Part of a small language model's weights.
Size: 11 layers, width 640, MLP 1920 GELU, vocabulary 8192, 51M parameters.
Architecture: learned positions, tied embeddings.
MLP neurons of a small language model. Each row is named by its layer, matrix (down: output weights) and neuron, and shows model dimensions 416-511. Each number is 50 + 12 x the weight over its row's rms, rounded and kept within 0 to 99.
After each neuron's rows, "fires before" lists the tokens most often just after its 100 highest values on Wikipedia text that the model never trained on.

L3.down571:67 52 55 47 45 44 50 52 58 47 55 43 36 57 59 58 52 43 72 57 59 55 39 49 39 30 48 56 60 45 67 59 36 49 45 78 70 55 48 54 50 41 35 53 45 44 59 52 45 42 62 22 34 41 42 71 51 62 55 63 49 46 36 46 54 52 45 54 24 63 48 39 65 43 52 33 25 48 58 78 64 59 68 79 46 65 62 65 38 32 55 44 45 78 30 29
fires before: "\n", " |", "|", "|---|---|---|---|---|", "-", " =="

L7.down1449:62 66 58 38 49 51 41 65 66 38 44 25 38 68 66 51 54 64 69 61 47 37 62 71 60 78 59 47 55 26 17 41 54 60 57 57 47 57 48 56 35 61 38 52 58 34 55 44 48 62 55 63 53 62 51 73 50 40 55 60 55 48 45 55 58 40 70 49 62 45 54 47 52 49 46 36 39 28 41 64 51 47 41 53 62 52 47 52 51 31 33 52 58 57 64 61
fires before: " |"

L3.down1756:55 62 55 63 45 41 49 52 41 33 38 52 53 42 49 42 45 40 49 54 43 25 42 46 39 60 51 46 29 48 41 31 50 55 50 48 44 49 44 30 70 44 41 63 42 37 45 55 40 53 60 33 49 39 48 20 67 41 41 39 61 48 61 41 87 45 59 59 31 53 64 53 53 29 46 26 57 48 57 67 54 62 40 29 52 48 48 52 36 43 30 47 37 45 54 41
fires before: "\n", " |", " 0", " 1;", " 0;"

L7.down723:42 65 58 38 29 47 55 64 34 45 47 51 54 45 44 68 57 38 56 44 51 39 45 46 25 69 52 32 44 58 54 67 69 49 43 42 49 45 57 27 31 40 33 42 42 69 42 63 55 63 58 46 35 56 56 47 61 30 52 48 55 39 52 45 61 19 42 65 43 40 36 45 67 45 62 56 58 50 33 68 55 56 47 35 46 62 71 60 45 41 47 51 70 42 35 32
fires before: "\n"

L7.down1640:63 60 45 37 60 78 45 57 62 44 54 74 32 42 21 53 56 82 68 43 38 54 51 44 26 60 69 30 55 46 51 47 54 31 70 33 40 58 37 39 46 54 60 54 45 60 54 60 45 43 57 27 58 55 44 45 51 62 47 67 49 56 69 55 46 61 59 49 36 56 32 53 50 50 33 41 50 84 47 57 44 50 35 50 54 54 47 65 53 51 52 32 60 35 80 36
fires before: " of", " and", " in", "==", ".", " =="

L6.down1164:54 60 42 54 36 40 47 34 55 60 56 53 43 47 35 47 33 53 35 39 51 60 67 66 25 56 30 77 69 66 61 69 46 42 60 30 34 41 49 35 50 54 66 21 63 50 34 36 52 65 33 50 36 45 40 51 23 56 51 59 53 42 77 62 66 46 36 34 24 42 54 54 43 55 50 28 50 34 45 27 54 60 42 49 59 68 43 51 50 40 40 67 45 53 66 17
fires before: " of", " to", " in", ".", " for", " at"

L7.down976:41 49 56 35 46 42 59 62 46 44 39 66 59 36 53 62 63 75 70 67 34 51 32 44 34 44 51 42 39 60 26 68 53 78 54 57 57 36 43 64 49 46 61 55 54 36 50 68 30 68 45 39 58 52 63 43 53 59 63 45 56 34 53 80 45 28 49 48 44 55 41 48 71 48 50 30 72 37 58 56 46 56 46 42 53 31 35 66 55 38 48 45 65 72 44 43
fires before: "\n", "==", " and"

L7.down722:41 70 39 60 35 52 52 70 53 29 19 54 23 41 55 51 63 52 53 55 42 57 39 52 34 57 44 64 51 67 37 44 73 61 77 30 39 46 54 33 62 44 28 49 71 31 29 37 54 43 42 41 25 55 59 53 34 51 43 50 49 24 34 44 30 37 60 63 28 56 49 60 57 41 55 39 58 59 64 69 42 41 37 45 48 67 46 61 49 42 45 52 56 40 71 54
fires before: " |", "\n", ".3"

L3.down1306:56 56 51 49 52 28 61 64 40 52 35 54 42 71 54 68 24 53 59 54 65 59 39 44 68 33 48 51 35 52 65 71 41 37 48 47 46 56 52 41 34 51 33 43 75 53 60 48 53 72 57 36 60 73 68 54 39 61 80 56 61 55 50 56 60 32 32 31 54 31 39 54 53 42 55 39 10 62 55 36 52 74 48 48 28 41 50 61 49 65 45 43 61 24 39 42
fires before: " the", " with", " a"

L7.down1748:33 47 55 33 66 59 66 39 66 73 50 68 64 59 65 50 67 50 37 47 39 77 43 54 53 41 44 65 35 50 26 58 46 66 59 38 49 73 54 60 57 51 48 47 52 36 39 46 50 42 47 61 55 40 48 33 63 55 41 64 69 50 38 61 62 59 40 44 36 42 56 48 51 26 29 38 65 45 41 54 44 64 42 46 35 16 40 43 53 62 48 37 56 39 40 57
fires before: " in", " on", " by", " from", " with"

L3.down210:43 14 66 32 54 60 52 48 52 39 68 45 26 45 62 30 63 55 47 52 40 49 73 38 43 55 51 34 60 39 73 47 55 64 56 50 50 38 74 49 33 64 59 28 29 67 56 48 49 48 59 37 34 46 53 72 50 60 46 51 42 44 38 69 59 61 52 37 42 50 32 42 47 85 61 57 49 52 38 57 36 55 36 73 52 54 49 51 34 53 66 43 39 32 31 49
fires before: " 0;", " 0", " 2", " 2;", " 1;", " 1"

L6.down898:62 43 68 50 49 55 46 64 36 57 44 48 56 44 46 58 48 62 41 49 54 79 60 49 53 60 39 52 46 45 35 59 58 46 43 32 40 44 49 55 56 52 68 33 66 66 53 63 41 53 31 51 64 39 47 42 53 50 37 40 62 58 61 59 43 66 51 80 53 60 47 48 42 44 47 52 52 73 42 53 49 26 37 55 37 43 25 61 54 47 34 58 40 53 47 66
fires before: "\n", "|", "-", " and"

L3.down272:27 53 31 46 65 45 70 52 38 52 55 48 66 59 50 34 66 45 55 68 41 52 51 33 33 43 37 32 60 41 49 53 41 40 67 63 32 45 59 57 61 53 45 57 30 48 67 53 48 62 44 26 65 45 33 59 42 40 44 41 39 49 73 56 58 50 49 36 41 61 34 54 42 46 63 44 40 46 62 66 80 53 39 41 73 30 30 62 63 37 55 80 56 63 35 59
fires before: "\n", " |"

L7.down1071:55 34 66 40 41 67 37 53 21 52 39 41 47 58 35 34 53 33 53 62 43 56 54 27 71 67 51 48 69 43 51 61 79 61 62 45 44 42 60 54 39 65 33 43 50 47 37 43 69 53 58 34 51 42 29 53 55 37 47 67 47 74 52 68 56 32 49 45 60 38 56 36 66 61 54 45 36 72 42 48 52 59 44 29 44 47 35 45 55 51 56 50 52 40 40 47
fires before: "ing", "ed", "es", "ating"

L7.down1321:51 51 40 41 31 77 30 68 59 64 62 59 52 53 44 59 43 51 52 52 44 38 51 64 40 50 50 70 35 67 55 45 58 49 44 44 68 48 82 49 65 52 58 47 37 43 38 54 33 53 57 41 59 57 48 63 43 63 28 62 68 60 50 55 57 55 65 54 49 69 57 31 43 44 45 51 46 55 58 70 38 33 39 34 38 38 40 44 36 48 56 71 20 47 59 39
fires before: " |", " by"

L7.down1713:59 72 61 46 47 55 54 60 54 65 55 38 28 47 58 49 37 44 44 18 40 59 39 71 45 55 56 35 36 71 58 58 61 74 28 19 48 36 36 49 60 50 47 41 53 61 49 60 17 48 66 18 34 59 59 33 43 43 44 49 52 52 35 54 45 59 53 58 35 36 28 40 53 46 32 60 45 49 52 58 54 51 52 31 52 44 61 70 48 50 48 67 54 46 43 51
fires before: "\n", " |", " and"

L3.down815:40 48 72 42 40 53 63 46 44 44 41 49 43 36 47 47 35 51 56 40 21 46 38 45 21 48 31 29 43 49 62 52 44 56 73 37 26 56 41 45 57 63 23 57 45 49 81 44 57 35 47 51 34 70 39 37 68 42 42 61 44 56 41 20 63 38 49 44 52 46 34 43 40 52 38 48 58 52 51 42 40 59 62 43 46 46 51 55 47 33 77 36 59 51 41 58
fires before: " of", "an", ".", ")", "'s", "E"

L3.down1634:49 66 31 48 55 54 61 34 51 45 37 63 55 47 53 65 45 54 77 62 33 44 33 54 60 63 51 44 54 47 47 39 49 63 43 72 51 54 41 49 58 57 41 67 54 37 44 49 55 59 72 32 44 47 54 46 73 43 64 48 53 51 62 37 75 33 74 43 32 51 52 35 41 49 63 32 52 58 58 68 72 59 53 39 53 41 52 59 46 51 45 26 57 62 39 42
fires before: " |", " ", " 1"

L7.down1773:53 35 57 68 29 66 49 40 47 47 31 47 41 53 34 56 51 44 51 69 69 56 39 58 44 54 51 46 79 53 44 54 56 61 60 75 49 62 39 45 56 63 49 40 43 65 76 47 64 62 42 62 46 60 43 49 43 45 69 62 63 49 38 45 39 31 59 30 59 59 33 39 59 57 51 50 42 35 62 32 52 35 64 37 15 46 42 71 39 54 55 51 51 44 54 70
fires before: " |"

L3.down1116:75 40 59 37 44 46 55 46 65 52 25 63 62 15 55 35 52 65 76 37 81 56 40 39 57 49 48 47 62 51 41 64 36 45 33 41 46 59 54 57 67 66 37 48 35 70 65 50 50 43 46 54 44 38 32 43 60 61 57 41 40 55 36 43 37 49 62 09 55 49 56 50 42 34 39 49 73 54 35 43 48 27 64 72 56 45 50 43 38 49 37 42 39 50 40 31
fires before: "\n", " of", " and", ",", " who", "."

L3.down61:54 48 43 37 42 45 54 53 58 50 73 60 48 42 50 39 61 45 35 71 48 54 48 53 59 75 54 61 42 51 51 50 78 32 54 55 54 66 36 52 65 50 32 51 48 32 61 51 56 69 54 67 42 40 63 50 48 53 45 57 47 73 52 65 47 41 54 79 66 44 42 52 77 46 29 34 55 60 45 38 36 55 71 41 43 60 30 60 40 56 54 60 49 58 52 82
fires before: "\n", "$", "-", " The"

L6.down1753:54 45 42 53 47 62 66 43 50 52 56 57 43 30 46 37 74 54 60 50 55 40 52 37 49 22 59 37 40 45 47 64 51 57 57 31 58 56 74 33 75 47 43 33 52 48 58 55 76 54 55 61 50 50 50 34 59 35 57 44 48 64 40 61 67 48 57 60 66 30 42 50 57 15 59 38 66 70 62 47 44 62 53 43 48 61 45 55 52 24 60 42 45 61 48 48
fires before: "-", "\n"

L6.down824:60 38 40 57 62 38 69 47 49 44 39 65 64 59 70 39 46 53 62 49 49 34 55 36 54 58 67 42 52 56 58 65 46 51 51 47 45 64 41 51 45 62 42 37 51 48 84 51 63 39 56 41 50 49 43 42 44 60 37 60 47 43 55 49 52 32 49 78 39 64 36 60 63 54 48 47 45 37 26 55 47 68 45 49 54 74 39 55 29 39 60 67 37 43 63 40
fires before: "|", "-", "\n"

L6.down983:46 65 57 70 61 54 57 45 68 38 62 60 55 50 46 74 39 58 56 54 66 48 66 69 52 63 62 50 32 39 58 70 28 43 41 52 51 52 60 57 60 51 39 41 45 31 59 31 59 63 54 69 54 52 36 32 55 41 41 65 74 48 27 49 50 54 61 30 38 27 56 58 50 64 59 20 48 43 61 30 61 72 64 62 45 48 41 51 60 52 29 27 34 36 63 27
fires before: " the", " in", " on", " to", " a"

L6.down1147:42 38 42 53 36 45 53 58 58 40 52 49 30 35 27 46 47 44 45 55 40 70 42 57 48 53 56 48 58 55 56 80 48 54 71 38 51 55 26 35 62 51 58 48 29 39 52 52 21 45 65 59 37 61 53 30 66 48 08 43 57 67 27 50 59 57 63 41 52 37 49 46 46 53 63 21 64 50 48 60 62 44 48 40 52 50 58 50 35 84 45 38 59 43 37 36
fires before: "-", "',", "'", "\n"

L3.down47:46 44 55 64 50 45 41 58 32 71 77 79 43 56 41 33 58 57 46 45 56 43 51 66 38 61 61 53 19 67 48 55 62 39 39 36 59 49 51 43 32 43 36 52 55 64 57 26 54 57 43 66 56 60 55 52 56 63 61 47 52 49 48 82 29 58 60 41 42 57 40 58 52 51 39 48 48 42 58 43 48 57 42 35 56 46 57 57 88 42 44 61 42 42 61 37
fires before: " the", " his", " a", " he", " its"

L3.down1600:24 57 32 58 50 61 59 52 51 45 38 71 50 51 56 60 35 62 42 54 36 23 63 57 51 49 29 62 46 51 41 50 70 64 40 35 29 41 25 86 74 67 36 43 56 61 43 50 37 51 59 60 50 51 36 55 55 59 68 34 46 45 44 46 50 29 62 60 41 47 57 42 44 48 74 58 38 44 42 66 51 57 62 40 58 54 44 45 41 26 56 54 61 45 58 47
fires before: " |", "|---|---|---|---|---|", "+"

L3.down1480:32 47 48 48 62 44 48 36 46 52 55 70 55 31 67 65 53 62 18 34 55 52 39 39 51 52 43 55 58 35 62 70 76 79 34 68 52 38 35 68 31 43 48 58 28 56 50 59 59 35 45 39 53 43 64 54 53 31 32 58 73 56 56 80 61 68 65 43 76 57 48 53 50 62 40 65 30 62 49 50 42 40 30 47 49 43 54 48 56 32 56 45 41 53 53 69
fires before: " 0", " 2", " 1", " 4", " 3", " 7"